Part of a small language model's weights.
Architecture: RMSNorm before and after each block, rotary positions, no biases in attention or MLP, tied embeddings, capped logits.
MLP neurons of a small language model. Each row is named by its layer, matrix (gate and up: input weights) and neuron, and shows model dimensions 229-324. Each number is 128 + 24 x the weight over its row's rms, rounded and kept within 0 to 255. A neuron's up and down rows have the sign that makes its largest values positive.
A block is one neuron, or neurons of one layer that tend to fire together. After each block is what it responds to, as a language model described it from the Wikipedia text at the highest values.

L4.gate36 [146 148 153 122 121 174 117 103 156 135  98 147 120 165 132 150 128  74 154 153 158 109 114 131  98 105 174 131 150 161 126 105 174 154 143 142 106 102 127 135  84 155 123 124 182 104 143 117 152 140 126 142 145 133 136 148 125 108 124 121 125 139 121 140 104 137 121 142 120 116 142 104 148 106  98 135 105 134 160 151 135 126 147 130  82 110  96 132 145 103 146 109 129 123 172 136]
L4.up36 [151 159 147 129 181 149 129 124 133 109 148 111 111 133 121 115 199  80  96 150 126 119 121 120 107 158 152 178 129 136 133 137 134 112 164 151  75 145 179 145 118 180 116 103 145 105 153  87 145 129 117  75 131 121 115  89 142 136 164 136 130 118 114 111 155 117 157  97 142 149 191  97 137 176 160 145  81 134 146 137 119 108 130 100 167 160 143 134 161 111 149  93 121 164 133 133]
L4.gate1128 [159 166 151 115 123 133  97 110 124  41 112 121 127 110 149 111 141 121 115 138 101 142 136 114  92 149 113 139 100  77 125 175 123 121 134 146 144 147 142 141 118 151 122 170 110 119 183  89 136 176 145 142 148  49 107 135 129 106 132 136 125 101 119 113 140 116  89 119 142 116 121 122 134 114 108 170 123 135 141  78  93 114 141 126 172 160 113 167 199  89 156 124 110 127 168 116]
L4.up1128 [115 105 146  91  85 135 125 134  91 120 119 132  90 130 160  89 134 154 144 137 156 129 117 169  68 127 102 102 144 139 115  99 152 131 152  75  96 141 128 137 120 135 133 131 107 130  74 116 123 119 139 118 112 125 130 148 159 115 107 130  90 139  99 142 166 123 107 122 103 126 125 134  84 124 153 106 162 148 163 147 141 138 142 112 114 149 144 141 145 157 117 108 124 114 142 151]
Responds to: Name-initial tokens. First word-piece of a proper name (person, place, team) mid-sentence after a function word or comma, such as X(avier), Ak(hurst), Wi(gan).

L4.gate584 [173 165 140 123 110 128 131 102 112 108 156 102 118 139  97  91 126 162 111 154 149 142 187 160 121 127 111 101 159  91  80 121 117 178 124 142 114 137 149 112 133 119 145 116 159 132 169 116 100 140 119 152 132 112 104 149 122 179 151 135 121 173 105 110 149  98 144 118 114 140 108 132 150 139 150 133 105 144 179 120 122 117 124 108 138 149  76 126 126 106 133 130  92  96 137 116]
L4.up584 [142  91 123 111 139 140 136  90 129 139  99 131 121 109  85 138 134 122 128 144 151 142 106 189 169 113  79 129 140  99 178 125 122 153 108 121 157 155 118 100 161 144 122 156 147 175 129 112 183  80 117 129 135 106 128 107 111 184 130 113 131  90 130 126 147 112 151 151 102 132 188 135 160 143 143 124  67 135  88 147 136 119 157 128 128 113 100 132 111 109 119 135  85  86 150 145]
L4.gate780 [119 159 187  93 145 113 140 114 135 109 149 161 159  98 114 141 131 175 129 118 142 145 140 127 140 121 155 109 131 105 111 143 137 158 156 118 130 116 181  76 120 141 157 116 126 154 146 108 101  87 167 169  97 102 184 124 137 113 168 153 104 120 103 161 102 117 133 157 127 135 138 153 116 137 113 136 129  94 147 133 142 102  82 116  96 102 146 125 124 108  92 114 145 177 137 137]
L4.up780 [ 72 138 150 126 169 170 158 147 138 125 108 139 109  79 104  72 102 127 134 122  63 132 168 125 123 122 135 103 120 154 135 164 134 115 118 126 125 146 171 110 143 166 162 130 134 110 127 159 148 102 108 100 146  92 137 123 142 114 125 126 131 114 197 159 160 131 128 139 111 112 132  91 142 100 115 133  98 136  98 158 128 165  91 117 147 109 140  83 154 113 143 117 135 128 110 122]
Responds to: Numbers in stat listings. Two-digit number tokens in tables and statistical lists, usually after a pipe or comma, such as goal minutes (Farrell 56'), census counts, and vote tallies.

L3.gate236 [133 103 150 183 162 120 123  91  95  84 148 138 118 160 139 111 168 146 121  98  79 132 100  90 167 161 139 151 168  93 151  99 143 129 115 133 144 109 123 127 132 149 116 128 122  94 119 107 129 197 181  83  97 144 115 159 115 159 155 157 122  78 139 129 102 120 140 131 170  79 147 121 121  90 124  72 133 116 139 144 102 117 158 159 149 127 128 142 153 124 158 109 126 157 120 138]
L3.up236 [146 181 107 123 141 179 125 141 141 142 127 137 134 141 161 130 137 151 142  84 151 130 134 149 123 154 146 125 141 134  91  83 162 172  87  98  99 142 151 116 134 110 156 150 130 131 102 148 103 133 168  86 119 121 165 158  98 141 143 167 125 141 113 114 151 124 135 129 156 123 141 110  78  99 102 130 154 121  96 132 112 124 182 122 151 108 157 176 145 125 134 113  75 158 165 110]
L3.gate324 [129 169 180 168 143 125 136 115 137 113 103  91 121 131 169 105 137 126 104 110  95 154 132 120 133 152 126 132 120 126 114 102 150 125 112 137 150 106 111 117 109 146 118 127 157  82 116  89 109 120 140 103 137 114 127 140 122 158 173 123 129 159 145 135 163 125 114  86 131 155 133  99 133  97 118  83 142 115 105 129 117 143 130 128 139 120 124 162 133 109 134 118 102 148 117 126]
L3.up324 [140 174 140 125 143 136 126 114 111  75 156  98 107 153 138 102 147  83 117  94 114 135 137 139 139 110 130 101 117 130 135 133 131 117 141 153 189 127 128  85 128 101 139 166 102 111 171 109 116 167 151 166  86 129 136 109 124 145 160 180 127 136 154 117 136 136 150 100 128  99 150 115 124 139 138  98 128 122 146 133 127 114 117 125 141 121 142 141 153  94 118 138 120 122 150 180]
L3.gate345 [151 101 122 150 134 137 128 107 148 131 120 108 117  95 145 144 140  69 173 131 164 149  73 119  82 178 164 136 141 130 124 133 135 151 170 131 137 137 175 149 128 132 125  94 153 137 136  99 145 136 154 151 136  68 124 185 142 158 169 149 142 150 101  76 157 114 103 131 136 166 145 104 120  89 160 101 132 137 178 138 172 169 126  91 159 137 160 110 122 136 158 141 112 115 122 144]
L3.up345 [130 108 115 140 132 154  93 178 118 128 154 144  82 138  97 140 169 125 119 153 147 108 113 173 107 140 153 100 127 150 112 133 112  95  86 138 128 117 144 141 137 121 139 156 133 125 113 142 129 169 118  74  90 178 104 135 123 102 112 126 114 114 149 147 136 122 110 123 121 115 102 130 120  95 146 125 124 121 185 112  90 104  98 130 169 135  89 139 143 105 115 133 128 144 149 167]
L3.gate364 [143 111 114 101 123 155 123  98 146 153 129 137  99 122 113 104  98  81 126 138 112 149 124 184  82 116 160 137 147 157  80 140 111 151  94 113 105 125 114 136 107 103  94 133 122 118 113 172  94 121 149 124 131 147 107 122 123 112 118 124 155 166 112 105  89 162 148 109 124  98 141 164 130 153 110 125  98 128 119 116 104 158 149 125 135 117 142 109 134 124  90 107 158 105 145 149]
L3.up364 [145 120 139  78 106 147 108 142 106 120 149 145 111 123 150 121 132 114 141 125 150 155 151 162 144 127 145 152 128 120 138 114 160 125 151  69 148 117 107 104  96 101 144 139 114 104 119 137 117 119  89 114 122 143 101 113 122 113 109 137 154 170 128 167 106 144 160 149 142 135 143 118 135 121 111 168 128 123 143 117 118 127 124  95 120 102 158 148 162 124 109  77 131  98 164 148]
L3.gate545 [138 130 106 132 172 111 154 100  80 167 129 149 121 123 118  69 129 114 138 122 132 151 145 129 111 133 108 143 152 123 155 121 168 130 108 155 124 118 131  79  99 135 148 144 158 100 114  93 129 144 142 126 141 137 173 166 138 116 138 126  87 141  93 181 130 119 121 147 132 124 134 110 133 119 129 150 123 140 157  97 130 135 142 139 170 116 115 132  81  96 105 143 110 131  94 149]
L3.up545 [138 158 128 136 150 143 136 123 142 156 164 110 108 118 132 129 145 157 126 159 169 132 122  77 137 119 106 149 146  94 139 145 174 108 112 159 170 161 135 121 128 103 126 140 123 137 178 124 146 127 121  60 150 139 119 100 128 159 148 147 112 144 141 153 124 107 151 117 129 131 129 141 134 139 144  48 116 141 157 130 102 161  73 160 146 138 114 141 183 118  77 106 137 148 151 117]
L3.gate907 [117 150 168 105 173 171 150 111 113 121 125 117 144 135 110 106 118 131  85 123 118 157 155  86 132 148 142 159 157 148 142 133 172 147 110 132 146 121  62 111 123 106 130 122  73  98 134 122 113 185 126 123 125 107  95 143  95 150 172 103 127 113 153 159 164 101 140 144 157  99 140 142  94 144 147 121 146 152 121 130 107 113 163 121 140 114 152 131 119 175 113 130 117 150 139 156]
L3.up907 [ 81 146 170 134  95 136 120 129 108  98 105  94 145 171  93  91 135 119 134 100 146 151 137 168 163 158 120 105 194 140 108 137 105 132 132 158 134 108 100 109  99 133  82 113  91 108 112 100 132 142 151 130 117 151 125 107 101 120 146 166 146 158 115 119 113 113 140 160 121 100 156 154 116 153 128 177  99 165 124 139 128 111  98 162 105 116 149 113 181 145 169 119 101 132  83 152]
L3.gate1094 [128 155 166 128 136 166 107 130 114 124 140 108 141  97 142 118 156 112 147 152 125 160 121 139 149 147 156 113 107 171 153 155  88 136  91 119 128 109 118 127 137 117 128 151 152 133 102 112 125 133 145 114 135 125 182 142 130 144 172 147  85  88 146 170 168 139 156 118 162 111 144  79  52 134 148 138 141 125 118 104 128 152 142 128 158 100 174 153 111 149 128 144 121  98  95 141]
L3.up1094 [142 102 103 141 127 149 124 100 148 114 146 116 100 178 113 141 161 125 106 141 141 151 131 155 144 123 154 113 149 139  99 141 139 113  98 166  82 160 162  62 142 142 125 139 127 133 127 102 167 145 129 106 146  98 108 115  99 136 113 123 175 144 115 108 120 127 112 121 148 111 132 136 112 175 101 126  98  97 146 171 152 139  88  94 140 114 140  99  92 147 111 110  98 145 128 159]
L3.gate1271 [152 133 138 116 135 170 125 116 107 164 146 108 146 145 140 146 128 117  94 167 123 135 129 119 118 178 134 131 113 120 131 138 109 130 152 124 106  81 118  98  78  95 150 165 151 125 144 150 104 137  89 116 125 140 181 176 105 152 165 110 122 144 173 172 142 117  76 133 140 157 134 139 124 127 167 119 154  87 143 148 128 133  91 129  97 147 148 143 108 171 126 108 137 124 145 139]
L3.up1271 [154 175 129  93 136 119 127 157 180 123 121 116 125  80 165 109 107 128 125 124 100 118 116 131 155 151 156  93 119 139 163 101 127 112 165 137 119  85 155 120  98 108 137 133 115 130 147  91 161 105 117  96 143 149 117 161 127 129 122 150  96 135 166 160 133 162 116 121 129 116 139 144 111 115 128  91 153 126 115 164 107 168 107 119 137 119 135 119 182 127 147 119 107  92 146 137]
Responds to: Start of proper names. Capitalized first word-piece of a proper name, often a place or person, after a preposition or comma, like At(hens), Const(antine), Po(mpey).

L3.gate62 [ 99 176 109 110 108 145 134 124  91 109 155 116 114 165 100 119 149 149 209 137 179 155 127 137 144 108 102 113 151 200 142 144 117 148 158 101 148 123  88 145 141 153 150 158 110 142 100 127 152 145 133 106 133 130 128 137 144 127 140 124  95 121 125 129 135  65  82 126  87 118 111 126  95 125 111  97 129 154 103 156 121 108 153 105 132 104 139 137  55 104 152 117 137 117 120 126]
L3.up62 [142 148  98 116 143 140 132 125 124 133 132 171 110 126 158 151 166 135 125 139  78 123 105 118 184 152 111 180 139 147 121 123 109 107 174 128 128 131 144 113 153 155 113 138 112 161 117 140 117 120 153 159 108 124 147 151 129 128 122 122 127 114 151 116 128 146 124 152  88 132 146 137  94 142 133 159 134 145 147 129 145 153  76 100 127 188 124  90 105  89 102 108  79 166 154 139]
L3.gate233 [147 114 110 145 114 150 116 113 124 136  98 132 158 157 137 142 138 111 150 156 130  97 112  80 133 145 116 100 119 123 122 130 175 153 127 121 163 152 107 179 101 117 132 161 110  90 154 128 125 117 144 152 138 153 158 134 100 110 135 120 114 145 131 144 103 126 146 121 118  90 119 134 166 209 140 145 121 151 108  80 180 158 103 142  97 132 108 110 132 141 115 115 134 130 100 119]
L3.up233 [135 134 166 125  99 120 109 161 110 143 147  77 177 106 137 133 124 129  99 131 114 159  98 121 115 145 137 129 138  57 149 155  93 160  87 131 136  98 128 114 124 143 118 166 113 140  66 131 131 102 126 120 117 129 184 120 126 114 159 130 133  86 131 144 147 126 128 157 132 148 134 117 101 110 127 111  92 120 110 159 157 138 116 116 160 137 102 158 102 123 109 161 102 121 116  78]
L3.gate357 [135 116 116 149 109 149 138 114 148 135 111 144 124 177 108  53 114 134 159 167 103 130 107 121 121 135  99 112 183 162 159 170 146 135 136 140 127 144 187 102 129 149 152 155 161 151 105 165 152 153 159 116 143  85 151 123  68  94  98 133 111 172 122 137  99 125  86 118 143 161 121 158 110 123 125  95  92 103 122 103  68 138 137 142 125 111 123 120 112  94 103 155 105 116 134  80]
L3.up357 [ 97 149 125 148 144 112 151 124 151 115 110  86 126 150 112 127 124 132 144  87 116 128 120 143 143 160 123 188 122 132 107 131 147 129  75 110 145 139 149 121 127 141 151 144 129 157 125 123 114 148 105 125  92 131 108 114 116 123 152  78 166  98 146 178  70 144 127 135 101 123 148 103  99  93 100 108 102  37 125 108 132 131 146 162 120 136 136 153  61 133 129 151 170 136 131 132]
L3.gate522 [ 82 124 158 185 148 103 124 150 135 104 133 150 138 107 120 102 160 143 116 135 117 124 140 149 116 104 148 112 147 106 137 168 102 127 106 122 100 124 123 122 115 131 135 119 176 104  99 135 148 113 177  90  98 150 185 123 140 120 111  95 131 116  97 173 109 146 151 182  84 119 101 123 143  89 159 153 110 130 119 126 116 146 153  90  66 130  71 140 127  97 121  88 129 102 111 117]
L3.up522 [133 115 153 131 146 127 151 123  85 130 164 122 194 118 124 130 126 101 115 125 108 124 129 118 143 113 137 144 128 123 133 153 139 162 125 172 131 127 164 114 122 151 160 156 139 104 103 103 133 115 163 117 107  85 176  99 135 167 100 128  82  94 110 126 134 113 105 112  93 163 123 152 100 102 118 109  72 145 142 108 117 116  96 157 111 176 119 120 109 124 145 161 148 144 136 150]
L3.gate787 [ 95 142 145 101 111 142 183  98 124 129 127 120 109 145  85 110 130 109 165 101 164 137  96 150 108 192 133 171 120 146  83 124 108 115 125 122 152 145  88 139 125  94 125  93 158  99  98 125 137 105 133  82 186 101 126 115 158  95 105 150 124 122 137 117 146 110 120 143 144 121  71 128 149 129 140 169 157 142 118 135 135 169 176 119 112 141 102 146 132 108 102 145 116 146 172 123]
L3.up787 [143 135 124  99 127 215  89 139 155 152 116 112 128 135 112 122 127 112  88 110 150 114 152 177 121 130 104 142 129 190 123 137 129 173 118 152 136 150 150 159 111 117 172 134 159 124 156 136 110  69 123 123 108 131 119 133 145 134 116 132 126 126 114 123 164 141 139 134 123 148 146  87 106 160  82 115  97 136 181 127 134 159 128 115 114 152 112 151 110  75 129  99 108 121 126 127]
L3.gate792 [135 124 126 107 153 138  87 119 136 126 147 107 123 139 138  70 101 113 170 124 142 152 129 160 122 126 151  85 119 153 138  88 142 127 164 112 101 160  71 135 153 152 163 125 125  97 156 131 175 112 172 132 143 104 109 141 106 153 114 103 114  87 163 160 199 113 142 151 123 107 160 138 130 126  86 118 131 125 172 105  62  88 151 111 155 118 132 158 111 122  67 135 187  82 140  83]
L3.up792 [125 125 103 158 146 139 117 112 119 113 163 131 151 124 135 134  77  90 177 113 139 122 163 127 133 111  99 135 151 131 153 129  93 109 143 132 119 130 107 155 118 146 150 118 113 130 130 148 131 134 159 146  90 134 110 128 159 136 128 129 139 152 122 125 107 108 149 134 125 122 150 112 118  93 135 125 134 148 121 133 132 125 133 153 181 109 133 165 149 100 134 120 141 159 104 155]
L3.gate815 [128 111 157 113 124 122 160 127 152 121 145 117 120 115 114 128 121 156 148 106 134 138  99 167 139 119 120 127 113 168 138 136 123 102 125  73 170 125 119 138 131 122  73 109  67 144 104 149 142 154  97 170 160 120 142 118 126 106 115 127 142 118 112 143 120 134 108 126 117 124 177 183 139  50 154 136 120 133 103 130 138 180 132  75 154 112 104 138 128  95 118 137 145 132 160 143]
L3.up815 [173 146 154 150 147 156 139 120  90 122 125 134 159 107 115 158 134 127 129  96 124 173 123 155 126 109  83 164 106 109 149 116 129 134 188 132 140 119  81 151 116 150 151 194 129 154 118 101 122 104  96 123 101 178 147 131 122 104 143 168  96 120 111 120 150 157 115 143 172 154 142 117 146  92 174 110  96  84 147 103 142  95  77 169 139 128 146 148 130 139 137 110 114 149 123 101]
L3.gate1251 [147  96 146 108 119 140 114 150 102  71 108 142 165 117 153 148 114 145 166 131 149 142 151 122 135 151 117 116 154 116 107 115 117 149 109 116  66 113 155 129 105 140 130 148 114  99 166 162 113 123  84 166 124 113 177 119 162 138 146 153 146 123  61 150 138 139 133 127 168 103 133 118 154 141 117 152 136 120 128 121 117 171 138 128 110 133 124 109  81 111 121 151 139 128 134  96]
L3.up1251 [ 94  87 111 154 122 127 130 116 110  74 130 105 128  94 136 136 135 147 122  74 121 121 125 113 164 120  60 117 112  95 122 134 112 156 118 133 139 134 118 126 122 102 110 116 166  78 123  84 109 145 105  83 168 149 120 113 125 151 119 125 117  91 121 108 101  94 121  93 132 103 116 113 138 124 116 118  91 143 153  94 157 151 159  94  98 137 147 101 173 140 129 133 147 133 125  97]
Responds to: Numbers and coordinate symbols. Two-digit numbers in data tables and infobox statistics, such as chart positions, scores and percentages, plus degree and minute marks in coordinates (53°32′).

L5.gate369 [112 120  99 120 152 120 125 112 137 155 140 115  97 169 115  73 130 118 104 141 172 113 131 113 123 109 150 137 141 155 142 110 126 141 130 101 135  98 121 121 163 155 131  78 133 135 122 132 115 132 169 112 137 152 142 112 104 130  86 133 141 132 126 156 128 149 123 177 130 132 119 139 146 143 142 118  91 121 124 165 145  95 154 136  83 124 139 130 146 101  43 121 166  95 104 127]
L5.up369 [127 156 141 119 182 139  94 140 138 130 138 136 108 112 146 109 135 122 124  78 115 122  98 141 114 141 132 130 145 118 106 133 134 134 132 106 131 132 128 134 104 160 120 146 168 167  78 124 125 118 130 128 119 100 172 115 194 153 130 120 154 178  87 173 175 141 132 193  96  98  92 175 138 153 145 108 125 174  98 139 171 145 101 122 144 132 158 156 126  94 126 113 123  92 113 187]
L5.gate407 [154 118 110 106 155  96 108  93  91 134 112 140 128  76 187 123 128 106 157 124 141 134 132 111 153  90 159  92 123 151 152 185 114 175 117 168 107 105 167 115 131 133 172 143 106 131 109 124 165 103 110  69 116 167  98 127 102 131 160 158 128 150 132 171  88 128 129 122 139 128 165 175 131 139 126 170 114 131 111 144 131 138 123  87 138 145 126  92 140 135 134 119 104  83 152 160]
L5.up407 [116  46 155 146 165 108 102 161 148 122 107  99 118 157 128 118 146 166 152 136 136 145 115 111 126 103 119 162 122 123 109  95 128 124  90 168 122 147  71 132 143 173 130 173 117 157 143 129 108 135 132  82 170 120 128 161 152 150 140 154 153 108 127 173 151 152 103 109 150  97 115 150 119 163 142 147 145 123 147 132 159 114 117 115 154 112  87 118  97 154  95 138 143 108 141 110]
L5.gate582 [132 120  92 125 121 139 140 134 118 114 149 165  68 169 129  72 130 170 149  88 152 102 108  88 127 162 135 174 164 113 152 151 138 141 119 156 143 174 164 149 130 124 129 125 152 190 160 133  87 102 150 184 102 105 118 110 132 146 109  92 145 130 149 161 105 133  99 130  91 118  84 124 153 151  97 151 109 127 157 168 120 162 141 152 140 122 134 142 135 161 136 181 140 160 114 139]
L5.up582 [189 150 109 136 116 170  72 120 136 112 182 137 124 134 128 111 136 119 119 167 156 139 134 134 137 150 124 106 123  84 131 144 125 195  78 132 167 157 191 104 165 124 153 136 160  90 150 124  79 144  93 119 116 106 119 161  95 159 126 113 142 123 118 158 138 167 153 121 122 142  97 111 142 103 100  85 111  93  98 108 169 126 147 118 130 103  71 151 149 127 103 163  84 125 164 119]
L5.gate1236 [128 121 124 167 158 112 136 125 114  79 131 108  98 141 110 121 163  76 140 109 140 143 113 135 155 152 159 126 136  85 105 140 124 157 156 155 130 147 142 162  81 129 159 143 132 144 191 112 101 177 133  96  93 165 116 139 137  93 113 133 155 123 104 135 147 109  95 137 124 137 102 113 155 140 146 135 124 143 166 123 177 121 110 136 128 109 134 104 176 116  98 164  78 121 122 117]
L5.up1236 [157 123 152 122 135 142 178 113 120 105 141  96 124 117 152 107 154 103 107 136 134 175 136 104 114 138 142 110 132 107 103 134 131 141 119 139 117  90 147 151  87 123  87 161 109 128 130 147 106 123 142 110  98 145 159 211 135  94 111 104 153 129 108 122 145 165 120 127 179 132 121  97 149 142 135 114  99 124 144 122 133 118 138 137 131 103  99  55 183  82  97 147  93 123 126 100]
Responds to: Numbers in data fields. Number tokens, often the first piece of a multi-digit value, starting a table cell or infobox field after a pipe or colon, e.g. chart positions, populations, precipitation.

L5.gate175 [142 149 115 110 127 127 145 144 118 133 101 123 137 144 117 137 145 123 132 136 139 122 147 125  97 113 115 126 102 127 144 124 148 101 101 171 163 151  84 101 127 135 136 141 132 135 110 107 117 138 115 114 135 144 127 105 151 137 119 102 118 185 126 162 113 167 113 109 109 121 144 135 125 132 127 101 153 155  75 174 104 149 115  99 145  65 154 142  99 141 113 106 137 115 103 175]
L5.up175 [148 136 126 127 135 141 118 104 161 150 122 123 131 108 127 155 110 111 148 121 188 163 153  97 143  69 154 147 114 117  91 109 147 113 146 150 102 127 112  94 142 125 102  96 112 150 148  90 126  71 164  73 160 138 151 152 157 130 143 140 133 124 154 140 163 141 135 108 134 115 136 100 154 125 150 154 103 100 148 122 105 121 121 108 126 110 135 111 147 152 158  97 157 140 164 133]
L5.gate470 [119 133 107 171 107 110 123 121 113 152 146 120 126  81 137 160 116 141 165 136 150 113 151  99 100 149  97 111  97 141  89 129 135 110 231 107  99 114  96 130  90 123 154 119 134 151 138 173 113 159 155 133 130 116 105 114  96 172 148  59 165 133 125 133 101  99 142 154 107 193 135 135 185 138 130 100 122 134  95 116 129 121 140 128 167 114 144 124 113 140 157 155 100 145 154 164]
L5.up470 [129  88 141 129 161 120 150 133 112 121 137 129 165 118 137  91 136 109 142 116 111 141 169  99 210 148 147 145 143  85  84 179 131 105 128 149 135 137 160 114 113  46 104 112 131 133 129  94 146 102 140 146 124 135 121 116  91 136 132 107  78 114 144 140 129 120 131 115 105 123 112  97 145  90 122 194 124 159 111 130 113 123 109 138 135 137 102 160 146 135 100 115 136 143 146 106]
L5.gate878 [155 127 179  92 142  92 157 113 128 126 139 113 169 164  79 129 144 130 124 126 135 105 137 107  75 131 124 113  98 100  97 141 140 121 137 107 133  95 108  90 111 183 129 150 190 145 137  71 102 131 135 122 157 144 175 101 155 151 125 182  91 154 172 126 114 140 115 117 130  93 142 107 123 134  97  83  93 116 136 122 133 104 142  98 116 139  63 146 149 102  92 152 127 160 114 163]
L5.up878 [149 130 140 138 126 104 140 108 125 175 143 113 104 124 139  98 127 115 136 124 160 114 175 110  87 174 112 160 109 121 133 109 187 122  87 135 175  78  70 121 139 131 134 134 110 136 139 104 135 190 128 135 129 152 128 104 154 149 168 178 122 112 156 141 128 149  78 137  96 118 175  93 162 120 124 158 140 128  93 147 113 127 138 128 124 124 113 141 128 100  87  84 167 122 132 114]
L5.gate993 [169 132 187 126 155 110 108 161 121 134 106 114  95 136 124 123 103 124 141 129 110 152 135 116  92 121 117 110  86 149 115 113 140  77 156 154 132 127 161 143 136 116 174 157  69 127 154 147 105 160 145  96 149 155 150 127 139 165 106  91 115 102 154 152 155 149 150 124 127  95 115 116 129 121  98 128 116 156 127 109 138 132 116 130 144 113  95 173 170 137 161 137 149 160 163 123]
L5.up993 [146  53 159 107 162 154 148 115  89 110 148 116 134 139 133 133 168 153 128 123  68 119 138 124  65 101 172 136  97 129 100 121 133  67 120 123 141 153 138 110 130  84 160 107 127  97 137  95 126 151 104 126 148 106 191 127 145 170 112 106 121 127 107 113 140 111 132 121 147 135  81 122 117 133 120 114 137  83 151 136 138 150 142 138 137 132 112 172 146 164 121 113 176 136  91 144]
Responds to: Multi-word name pieces. Word pieces inside capitalized multi-word names, titles and terms, e.g. Cultural Revolution, New Age, Space Launch Complex, Middle Jurassic, Spanish.